Weights of a small GPT-style language model, trained from scratch on English Wikipedia: vocabulary 14046, 8692 steps.
MLP neurons of a small language model. Each row is named by its layer, matrix (down: output weights) and neuron, and shows model dimensions 16-143. Each number is 128 + 24 x the weight over its row's rms, rounded and kept within 0 to 255. Numbers have three digits each. A neuron's up and down rows have the sign that makes its largest values positive.
A block is one neuron, or neurons of one layer that tend to fire together. Before each block is what it responds to, as a language model described it from the Wikipedia text at the highest values.

Description: Word-final adjective pieces
L9.down140:106158092121195135130136154099189124127148095140081135166134171130160141135135144139132115128130086117121084148161131167172145141143115133130156130090141151134157162134136144141183130156131137128100107140130119155110165142148126144085150148104197146089146102132120124118121146132113162155149110107115138152154110100122116164144129120105140160204172134115118124105129142125099101129175
L9.down388:150098108124175120139142142115121166128180111136096136129096162106120106124099152113142162128098095115163128138128152143142112115134112134123128125140119115112115121144164139124145131112100134149138113145078093140076167125146137117173130098153127098125117112112105141107174131131133141101154130106090110132118137101114101132174126103069126154134092144124109193174153114130122095145149
L9.down513:128143149147127170127117107109132157137138146110135115127156126105175112143103119086103100137132159101146136147162132125113112142159153138105142116102084140131144197141110103132112103130144131141081110138148107130102175116096150097127120138147123153144129137093146100146113127091132160126120141097085114148118127089126120111130141131150162101159166145135151160132136133125129125106096
L9.down580:125109171132135087142070146137130138157148116120116142130122155137128079137124144124109107104130121131093120143090148155125117161099140143110149147127105152146151153121148094144137113141111172090144173121141116127125143114130113143110102131157103122115084102157149111069133116088163136130110127137135164119110147145162149161193131124155122101107170090124121120097095082131118125092105
L9.down626:114156166140169147107117114140132154145155148146124124130177124105146139116190116157084138133107143150150119120133127112109113149113170100150137108141151133125136136161151135169125110101090155130169108121115151139126126119144117074106151116134175098133114141127129129159083133126148124121155104096120120130150110156139143172175156153131130129129163109147155170085173093106117135130115
L9.down640:100136111110102071069183132185106129131139142149075148168123090132116098161132142155113144095114126134128173162108145131100133099152118145061125147154088106123100164132145128135125158121140161142119116087154162136172146109084118101134111118142130110121144111149136108118154083134113184111079128149122156125133130147143097096105107104153116080151120127114117163119143109146134122093099
L9.down831:107112146120134099099139093111100153154089091128112142081149146129089093143106164130163115163075143106171103150132155087190163133131131151129093121134131151114136095136157170096146138109185123164144139131181130125145177146105145140146100144108103136116134133094093124128104096126158116142116138122146104132097129125110101177142163135080105103126108119136117152173061166139099128132139
L9.down885:103139115107130097089095111145117129125143101144094201112162095080156116161121107099086091092126134136140127056118138145113109093137114110147113118147159135109136145097123128132115124115125161095170153158091129131170116093144169140139107134144137094141135105146133116132123186145132160137083110136177126103133148123138117126099141141143126131140135156096071136123170152128150096145132
L9.down908:130107085120143148127129100145105106152120110128144209075157138138089127119138117138136091109121085129067129127111108123134155119127102110101125115112069167133129117168122141144174150089105143146156126140108129125081131118115144102156145124082125136114128133132144140123122132174129140104115128114100119104111139129137153139119112125119133132136141111092150159130136144148107131105151
L9.down947:136099115123099138141100130142145121141159151151156114074114103158123110167118126123102106138129136106163141181177115124099142165108067158147124125134158074113152142157110149133153153156128148112124112124125090095157101160116169112125105111152109109153146146107142150161095116102153155110133154127186108129150113163153122098107135120132131126107141135191137165129114136096104127127123
L9.down1191:079146126100145137146085116133121131167158108148131092070115168119159132150155159071094088159107082154134078111084111103160160132118142111079129089136077122145095156154123105099144130114185114155149140140123124172138127120113127128087116148157077175108104135117076163151142108118133119119126137110177099122131102162113149133153123088119119147158181132107136118124156119140121083167102
L9.down1235:126154097103149121106125141138132130115115127128118136110116152106100102097136166141119140110139103161112153123119163093136118130114148138166143139111105151111136133131128120127091116119139093090136140122118141121164119170124101095156139119130091126116077144101140108118101127091124142160146093135124115122134121104112149161211105155132133116144121129092144153142129155080108134134101
L9.down1293:062147162112129111152119164179102154146123108093060134127133127105147128095163122119181157102115095100147125155120144131144122132124129112138111127122117120105108117181129121160119139161123115099140140118133097109118191160100144140091139168124134142123128118114145164091148113066104154107128127134108143090095106147163136169169112117129134093104102114089153151119154101115147094117112
L9.down1298:137148138113121149104164143122155179104158142112117122132128158108149130123132100155146104091132097093124135123108157145145138159121157100120142169157141164165153099137139159098086148170121124116139093114158115163153139103113119109154122176108126138149132136110133142156127134104101106089104141092122121158115168076103075115136130114126128117168114137141092114154146136149166127141078
L9.down1356:107080133113109127139128121101091160130110125105126106124108123111142162144113135133114128098116101105178130140111151163153135094122116109126128141124189160122100159130113117129140130089116099092120127141148103136104172146116113121131133130122139144146141134133125087138127111139105134145155127147081166172110112136096123136132130151073140134089111124144155121125117114168136093137159
L9.down1514:128098092100163144116152148154152167117099144112140136138171103112160123149160117103124136124117149161119125121137140084141071161180136141100127114107115137104150104131094117136138102107109124153130122135161122131127127114110144124119194079124115159119104131135094148061120078103091160122140137135134135134147094145150133157106134158104065128169153085164143092101151116067111115090170

Description: Name and number fragments
L9.down186:155113146132118155148146180165124197140102131131097088116123106157075126138135102103131148093144177118112158156151168106156156152177105130162115130081127099102145149143115151104131113120113155138136178136162113105122154143142149111188111107147137100118131128089137148144117142171156162153144100142094153115117086108139125127096110176110106126145136172135157148127129177094113170100160
L9.down274:134126118117126130123124152176115136098143092129098091145143130122119121100137136152091135101128142140089145125151124099131134132103129150105087121085131157090119137183141117127124112144136157098113163166100119113109112139102136126165077108114139125138097135102125098135114123151103120119133125122135120111116150120104110147137127121151148112152153106127113158146129159101124105152131
L9.down411:175113154119148136125157159129111127125127127068132073117130169082100137136148148157103123146124120173132132129140149139153147104129096169124117144088104091125115115160172130122124119148173157109148108143105118132127157100136162136078124124164110116144149153138107121164127117145127167150133168144117124155097122153100113159160135110133121129138138115127163093121098166111121119113160
L9.down418:134124118148125103109144112148130107077132162123183123139071132090144132106104150098162138097097109163156133139094167123118135144123110094097111164144123138108140171154122131120155117145126102151119106075148133145138107122129143129129102098159123093103144137182101101121080099148128110104115153132137088163125139121166136114140141160128138142105157157132141102153136145077079104145177
L9.down420:149078111124095118137116087113177105147124120132131138085076126128190146094185156203128094091116133137147121140113132098093115190138104131121127176119086095106160167116122132131104130148103110112115150110124168111091112131117112121130160121118122174146133104154120167128143107121150111144171134127116138109115100167098104118079153105145139125124137133128120145127111100109112083121133
L9.down759:073121107159124176122162159145120139120143127141128114166132132133098140142161153105121074106159192112124122133155143110142120122104128134158158113174106160107156218112115154144171144100160144139169139142104139134110118139169140108109126104096140094081089136120111090104113103129120152159115149113122107123138135157127161117158146137112115135131116147084120150149115094111095099160086
L9.down844:150118096159136110150100133167105109126107158140152103105164126128141117142145133123108157092130117147108143117102146128127109108165156128152132123107103096138139087141098145138129151124090161108150112179148164158110136110168123149103172132164138134160135131107123111091101114120097135158102163119130130121163127143128102153128119130157139139135145121141153083147105099091111125080152
L9.down869:114144090089108123141140098109126147150158140147158079133115140133102162117091148102113122141163143144132120086122105131184147140115131113120141138123164077138121106131142125141152109123109130115109146111165101110154179144124120113127153151081110119140136089108086145145164146174120145142139113164102145121110138127124129136152121166123169148131109117151164127152155155096100136099107
L9.down937:124133147134112142115096156125120092138113150108095127090134112152149162122105111139143126100135089099100156121138097100118106145126125145140111087167128143129144143164117143160088116155118141142101108164152113117122118124067111136110125143138147110130173140136130127116092121116096167169124114145172167157113110149150099123152133113119145149113107109101113127155168143145114135131099
L9.down952:112082104157155106135116149131129111104138071176123127057120106162121119170137129086103108147113126099128158073095135118138134103153121098148126165129155126124150110137144120157131166107126141091126097073163142109131138104130139139105107126136126117109186142123183133134130155121108096106139147139112128126132135122124155124143120122178094178125110121135102127171141107165133100160156
L9.down970:101103076131123138089157117117128136144103125125126160144112111174137118150146179171144141168167140121128173153124134111124156135150144157143122138173119149133118110108147148146181185125134186098118125120133179136164119161156127112121122136122162081105139121064146134114071158136125124126110130123101084129129144141111131102115133177142125147148131084146133143131153138151114137104129
L9.down995:117105105097129144099135136151140095073121161134123163130109127166107140137143126115118116133106143158145132135097154088092087122161125089131091136133139173124154132148086175112138090115156112142142165117136115138085137163129093128178099130154098080144114112082063070120104105116130156125111104127070116157154133159114122129174106125126158107126168153096130127133134113142072134100092
L9.down1213:131119098156126126106148138143160179153105109137138125166148134171118101138145166110111139142114132110083140112161123116098113091107168127135164133120148127137122120118152123108118073146150119141135157139122167139151098131125138085131139177162183130119110133131152132163114122108140159130074135183178136134161080163141120117096105127110147144125093155115115117083118160150107123133106
L9.down1317:169191140072087170134135093125120118137131165134141144144077083148116148117129171184125140135113167104147123114127150167148136115132099138086138150152096118111150140160102144116112135124120134111121134106109109084137176143118124123128158153129100090134096140145096083121117071100128158120120131109147087141144152146161123123133066142112116134121143118143124132099145135123091128125130
L9.down1368:113106062125165158157153131128077095126113165091152097139110119110130120160187135124114144153098133110118126092143101089145135140112083149112117179147142151097159130155130189137110123158128131084117105095125135127197154111154108091167112106154109117109112134124145146151132138130133080132154102124124158129126102168124109141134093143129151164129108125144147134122121123108121181109083
L9.down1381:105136131146133138113104139077149147128127129116209145134117155153160101121116105155086096137164150136117094129146128147110127165117128110159124159102140135126121123131099084112132153139147112098048166134131098104140135103133137118144107164113157108128141140107125151116091108137100130158154140127141063129152131105133132110181101092134149122147135117108097097139100141117091168099118

Description: Clause-ending commas
L7.down1283:129148145125079131120079135129135135134125117173109145145117078151126112115129173101121114147055156109105145118125152179135093129140104126089127144119130151128123123131096137093135112118141104143137146081170149086099143095148136119122122134099089080106176124123140132134113121114145089129133153131155171130152103141136107148151159129145135163080173097092120118112151122129144154113155

Description: Plural noun endings
L9.down158:101091112105139142124136133164117086171147139139093132118172116088184131169145123141150153117138162115122124112135052159159161123107094149095170145142144143160138128124115141130167180159149154125152095119128141126111099082110162128110166133137077159164112116137185147102141115116130141116160116121166100120096129134139134118123085160100102148107150134126090122111118124141122112127147
L9.down228:148156156146140103116141139119126135116106127099139077129164109159123109118134103171172212132098120116142136168130102112148120123109110121127120119119136109134119133100144146136092172144152118158109126126132113118114164110102126187091127109112118116119138172125107150102119084082087137143151133102104136115118152127143103128145143147118183104085122127123145145115115137158080133123148
L9.down240:111117172143163143110096073107122111125149139118122174145097111109129131101145149115101133129175145180127094120092133142135102133111151068106069129135146129131087122178129139145100097078090120121084157119126115114169129135116099132108102121155130129138130139097113159137163141108132114172096135112106137098086096136132126138125135104137156154145112129088086146124144149098102091115110
L9.down265:109146129115142145118137122119134152127143137150162188116140130148190144121129105138104157110122145074124151145145132169114146140138162091112108156103128169119103105120161122117115124075152097118138130123104111164164109104103107171108101151139100136145084111169129123119157122118083176123097106168126149146075125099099126132167127146139123129107126093090138138143160164089148116112133
L9.down305:146123130118156123100117119144128097103089113169110160062170130150113140084113125134132133134110142161145115143089144115159129129142106125116136104124147156125138119150115122092165137103113103092139090124141103138138121143090181114132114129177130147116146106114125112087129142087114135084131115132109144184097111131127121138106112132119106136133134137095098146158139100146111102095115
L9.down461:097149116092165133118137109181112088144109117108114131120127158116131148095188094151102103119141183096087120148098163146070189084064086166111133152135137162091128137173121112156129133142081114125225166139111126119112118116138114127128133138116159115119126106124114148133172136167126168147139113118085107164143154150097141143150129110120100097105107149079131143129116106114119123120144
L9.down471:116166146133123119132084137102193134116138116167138127150123170149109090150087167120120141125119125147098152113107132104094111145130111108138156135130107105115115128126139129148145089118160104142120117153116120150144137146145164082078123129141113173096154120116162108112123159083158132124102099138118148123152143091117093115141113154133096127080102156130106165114133112113161167113121
L9.down492:125126119127112091095103112102106123143098156145149107103154129116172106181126152123100156126124141149117144129146164091098103121161174136100093152113116126144117135112154107127117138109186164135135131141135110122109157153156145176078092133152168139129090104141100156108156081151109189116123076136140143098146141110166165156150143138124102134124100136105110179117157116172078072120116
L9.down719:170121120137130131106157109145131068095131165110133134145136107148094146140103127134165073135126119133155116124115131140128136164174113141159137123155124099138108160111126120106091083152106125169116159154124113157133098131150147168172144132116116143124201164131120143135134137098111086116106134104121137181086127155133148153119181092104189138159098137135124150114141139172108105128131
L9.down1124:096158114159103178132078118104139113153155135121117123165162110111124126128138139148096098098146092187086163126108143097127132135127152063094153148141124136128099117150129097132137099119141096100125110121123151107099145142111098098114129110113081095137118078106107103128091206122158120121147139110158111124117133088120138132109112185085127061115170143165108118147159125140113124149078
L9.down1188:126129153120123102128118141100156096154175149112108103117118143146109152150127121132136149082115125145119113156106129134174130103068117165135161137106137100067125122134195145139177153186129122159139085113122111132125090159112136119086120126121100141111094117179090138112095086152140081125177136158120172150127114139159109141129093098140107132141096143111126118150135141125148149110165
L9.down1205:169133098136160136127154159120121140111153115117114127130119090124167140129100156099133113158104096127169164099155142168144126135145157132141188138112083128119115128157079145119134134145123163108112166116095139119133154095108146111128100119116159141118142136132109150071121130077124116132119113110128116157115118135125078156118127147102110166114147102132120165078099113118119122151146
L9.down1241:126135123137110098134129188128091154099132109105116105118141112138124142108119142115119097130159141168118157101133123142142113088129115122099157161143156149166128095116098084121156120106111139131094175106113101124134109113114092137121111119089134152123142123130110128167158114131147127094108137115153179139126154129143103166134098098143131125139106113093142131172136164143126127132101
L9.down1510:088165113112115127138086151157110105133120090112122168104121178093075131169099129143127162142127176147100148126105148101131090133137144141125058155123114142155121129129157172143146122107161149103143145132122150137154118117113144151126078121188112141140105119133098143152124078097154121141106126126130121173151111134075096134109151134140136135097087160055125147138161125116145104076105
L9.down1523:171145146111153105127132120126119165091124161125128165085121095112122124129131139162168129083157117086088102103113151163105107120158132104117135117144097140126090117138143146178126129104123118101116113088100154169097119151143151134171128164159116156133105098164142142099135144107122148097127147124123121157108067143145119136118160150164171138139133128144146114122115090105149148162125
L9.down1694:121126082075110121141126111115123120150139087120125103094134097128134173129156151108123136119094137127086083139140107118140108139153155136112172160152078134094116094161085133154135128143166107124150148077106090139122161117097131124125095086146137140148145155105122118088151201146090139160106115131136131111086125148143147114123126122113111119116132132152185159138151130123111117169134

Description: Clause-ending commas
L9.down2:098143143162132126141154154127133107152085105153177134149129149110155157131083118117136160119105133127104138139157133088080114151142146130131115122149133103117151131131143113126121113113127100124187079135104113145160146175113138095138145134075156120116119118133126138125210116135100127162139123150122126187109163109133125110103099139130102145134128163137133117110120118108156110094123
L9.down324:111152095118096139106091094148141129134125144173130138123122132111142143146101098121137125134174111190111151137149113096093136109085097115141165135106095111110138148147149114119122096120145129140125100119135139108146130123152082167143128134103081140115122092125122124136116131080104164131133138146140167136102088137143115135118138112137113093074173133149109135105104126133097148122103
L9.down375:123142085151162116110179111129161090124115115102120104109133162104107107167141137112112143119136138114093127124126140155094113140077104113110094130092126142131089119219115160119171134125129115138149168115131112120125106109108161082153134154127150115100112157103075134115122148132111173126103174135121152122082157152142135137106133128124145107151127168137179109150136091184138151098108
L9.down377:115125122146171139131138081127148155165172135150108120127109157149084116153123127109145128069092088132154162122115172136118123167122094145164106109131141136147115076124110084120157086145079081157112155155178147096132136145107126123145109150103106148137121142162111125096082117144168123159130130120143123121101123119166103129140132136131124122078171129163119116154170111145127175093133
L9.down516:130128143142119100221102138100114134115107070159127142157119088121116159116153154118183096126116123125117108138155086125092116112135144132138141156110150096138065151117146165125116078136127132127106083109088119133151179107107093111130151126108150140159134195124126119127158154104088132076085112157112082134113113119143147118165126110142094115158123143169134090094117126161126125142098
L9.down570:129142162120154171139114133106128136080106141173092139099137149109112132124081136153127118151107109087160132118150110172106086127148177165105126107171122091170136158120132136109160179146098096113147146129123162121157090112132121156139105119138128096124119090143164158124135130152142081123059145109129171137150159148080147127086161119120133143129125101099140141095160123139162129188101
L9.down870:120091097077192146150160105120126134113169069137110146147101122134141145099097101130103125088156095124102150127167095159113135132125115154158178128153087149129104134126098083157124187117126114123124148142124112111123143097085100110169085135107143116071097115107164141091103154104094122136103121114136112142138101084135149141135151092128155175104102122136072126132080100110090160123140
L9.down942:122105149099068145163102139121127106122100172138054148146130114131173143117141118131064089153121061140129121148140107136128143116176125144144090139115080145136119172178118149143140124144089114127129146164146134146141098128129134148103146163135134133131136145110104144097119188113166071135061134146149168147077138158172113106138148130123146138122137140104123150115109133130157158121163
L9.down1100:122116088111145109096131145124125129164114123128135163125135168137149176163104115149135065109081095111186092112135151130098121099139094094066135122171107120120151098131158125112118108142170120156109097091174180082133142104127138113183123157139106054121097135146145104088118150172136128134125113089134131155129164143156076119067152089103102136129162099153122109131127133097107124126121
L9.down1106:128138140164156125079123113161127131132096111137136119120090107121116138153154151078113171162128150109160161153167130128121134120147143106128124156127149160120130141136099112087118164104093124118127136144156108168170141138130132165124134132137153127127126100084155126135160121105119105112104082114135158138073084121143159097116099113097103101116105139159116113137105120151112166138111
L9.down1154:143140122146124139101120094093151136106147105116134159123117153147140147088146121132140165119156130162139117133126124146094117132159128177106138132131153066156071149131164100120147119078104173165122143137164152099122117136111124120136105104126159123137116121122154077102128106107100123129112120183162131144156146146112085138121115189104128097129181131158134140155099123105181172125127
L9.down1244:103129141147112118141158092118142117127115105090148152116127154111130083124072151091141117150147145140105108107149127097097093103128117132112150134167090126091149121141144129168132156144137170127167116150106109153118154127148126121147115165168100097086157153120127117110081075159122148125155101137145154116155168088131113147122116137154120138139138107149114097149137146133115133131131
L9.down1329:187123109121165126120167138156138124101140161134159121154099160113108100151137147125186114151075161122139143115148149150168141081126148158170136102131122074152153136091150090129127095164103086102070133129146135134121156147166123112117119136092095115091105132125105122101109074158157100121143126159148156167117183119131148162157163134106127145139111082161146169128147115121156132137054
L9.down1565:141111108107120115083114082123128112160109137113166081117131125123103144142141086119132135152142136139128105151143122096152137096133105099166141122078104101137148143134113121142144131127115140126116135157135141089143113136129169116149103109092135139078120148081146104079123132116145126126142157151142090144068176120136104115125138131098124154102142150175111139133120131191140099123133
L9.down1609:114144107097127134123126140137152172110108123115109128119128152127139115120092143106138117135133138120121131140149124133119118135115128137127133166122115129131139074132111110117129112105133155203142150117087172115131158109156133093124103102106154164121138148095119121132114148136124118092136154138098134120127102190148092084145123110133165143132148095113116166135165153128162116062155
L9.down1668:107149137122107127092143123137160156128119137109166143105124117106099107142139133133102146153115123138132111134131128181120087058086129109130124170136121153130085148149109090147180126138130129147151095159124113119144117155152119112095145134144096143159140090149121127121132109122146124100125106141115151141124126136128166142085122120093132111144149093114128098107122189154135155129087

Description: Abstract noun phrase heads
L7.down937:086114138127129129098114133157113134116100107119163143106153145119137144123122119145106147070157144128128140156130118113132118119169143089100139163151143167126145136102106144172135125123239113139145118164148124188111146074105152120128080106106145151163131149158127104159147127101127136120097187122100121097095129123129129112139103150143110166148111165105125173121133115182164098113113

Description: List item separators
L5.down621:121095168146058105094150107137091128166121123164088139134109114105149105164123130087150155162117149130108115108098129187088134112113163117114117113110131115152120139133108130157127123115161096128095129169110140154139134134113159157136142093165112138123134108137131128095105104112088102170114091113111126122167075155148160113153133139123120085120112155152097124112098122120129154109158
L5.down1336:141153133160117096156107103127143106115092095085148132154139126104136142101118132127127130123122121141129101166122116112147096157109161150133119144137140143126162109109155132132113129121136148113189128119130179066120127137103149107172132145161168151161178147164050118126125087152123102114125116150119139130169105162115179145106148125139127122135129121110143136096145178107133108108154
L5.down1341:133147202136160126133134087160160132102119165163160125172113124113116111155136162151172118130162191103115162154089121142157078140138112086131141154153112131154118178087079130130149088120137145132208130126092158131161115139112151138146125116096107113158135135107131103133087146124129132149156154121142093136107112136150138130151165155132136128131109142169126138131148114135148122129104
L5.down1354:160165123144157146131110134153127165130132135149171166185108125114144076120118127150172116138093124111147110144085130107120095118095098161151132109165138145145126110148162092132101102123078128141147145171121143092136143106107089109154161108122108156130118119101144101178147142104158134102105096112130101124163104150141134145139176161097133130085150114107109140119153139124138157122128

Description: Arabic name fragments
L7.down497:141123132139126131143166144117152145131105089166087134104163134116094126129137129142120128099119128141126118112128131149154164132133141126083160100124137116104137111154155113115167156128108082082145143114158136138108147178102162121115131109127109099105177146103077150109133144187145143107168084093103091118157096171135149126084131117121122145110129152130108157142113106120105149142134

Description: Adjective-ending word pieces
L5.down442:174118119147128135103102137160127105137152118159136142128111113106106146123116135139142131140085156144144105133129157125119175120126157124124127120183149150151165113150135109148106106126173128129159140137102097146193114108115143170135130087174108129149150105133121089110163162122138112130124141060124157102115107132115115142156115153120123113151150149088147154135086138129083171162103
L5.down878:180145130157127124121112128122124164153123143134145107121105146088147126120148118129192129137125133103127121154168122100146167149150168134142160145136135137170081098151128127134140142117174124141139137131134123182155136130122124144152092134148132129107144153134106142099114144122160116158123132118105133152075129114112123109153104155163136110161123112186096140130116144120133104113088
L5.down1557:138088137164128122148081130105135138161122076118113126130138108114074109109129154092097080137088094148099110139089091147117127118111185151100106152129145127137120103184142112115135171085169139142126095105137109127146148155117137118148117123117123180127114104165122119084143141115160136154156109135158142132122153117112113149111120103118098119104130153157104086102125111132096116116137
L5.down1636:143079135126125112106110061162148184170132095166150136155123096136149134149085169118115155161163096163148118111094125126128134123145156098148126128153115136117126123134129123124136111098141125141145163138115129174108129111166107118115123119145137133135132119128138156107146114170100166144073120105134118141105120135143177130149131189109145145176114148115154084155094126184148143122134

Description: Adjective completing a modifier
L7.down1119:140086135155136131093170106123136118081090108107103134112092144147128140187139104120109116077125100118115152127072141142105110115153164117150111136147148159124130120151131123137145123114137083108150150112177151167119105157151111124096133095129129098077124143130156133114125131134122122129121112204133138116172154109115132162154170156125110147148066135148085137132099103095138106137151

Description: Mid-word proper-name fragments
L5.down182:136101112141165117119123152133130125110137083157135146111178094138108108141129123142167148133144168130121114148096126162142192123092088129093124156150204109142098110141170146184157113146116081114138189177113135139079084148149173119142124135116154125127117164128110142107109178133138124129129119130127161119165098119097121136144148140156118138136131085078136112152104178166116122091179
L5.down432:140132096131128120154147099152139135085104156091120112140135138165108165140112160143117151147144142098141137137122112126141134115157128136158149130134137128141136138129114138097105109135100142144121109148087106124124138135140132109142091117115081107083117090176113072100123128144112105111122170162155111127133153097146112141128101161101139109123098138144168128142061156119141095133115
L5.down1108:130118118113132144118165123167124135125133090102134133132118124097118108143091132118085116122140149121144123127132148125124146151131102123167105102159112117108132104141138151153115130166124106107084156170171105168137086112147074071161084151092130127103054166135168144151148138118141111152137172139124145132126129110133091126152178146088158142111115143126129128150100144160106111085069
L5.down1359:112082084184144121111135121127151169144120139134154141170110137145156144081113135086097114157154137126110131114083124127143151119112120120130144152146144112157127139136129129121126111149147092143106144136085102142154139129068133121137146135129116102170095163130070136144153114102129103124048152090148150219142150140116157146127098127119100170132136133099114121140100167175101129122153

Description: Noun-ending plural suffixes
L5.down33:093120171140173139136161134112126124122076083087123139114147145129145125109147093126097124136139125108116123107103127156156132078127102144062137167133152110134139095111143131107155143100138143112079082112171114090139119137125164152135087130160175102140066128151156142131097120105112140113124110141106084145159138174125110127137142107171105160132086167101144149124163109161108112123146
L5.down809:146141203133085114132117126143148139100078113106140144161092092132068150116137101156096169085107109094127076144134142118101110140109152131117071158138177121144123153154129139095099113136152126140142107116114108133152142128145146132137131137179098129151155154116135073176123160142107139127139109116094137157149110169148179104146129114108168111151160116104174126131166113137124121124101
L5.down1127:135114157114122085104097093175091126125123124091120165167113150135119130118125108110133132147148104127141108169089068133098139105107117123056127142110128144118098107094164123121105109127159167126148143118131113157117145104059147143124132116172104108146196118112148131152093156121125152126117141101091082093156120105144101118130125156124145130154149119113116156137132110119179130123119
L5.down1451:145157090101097096089127095167094115107124073116147143121116167107129148109129077141124111174158144132152151109089160123080129146120149117122139141136132058149086139101163152120114095099166133133186097121152120133156106137105097137146155081081094126149163110128116136112116127097139149107160137142099097144093104122164146126115108135122137132138133144127118130112100130101126106110181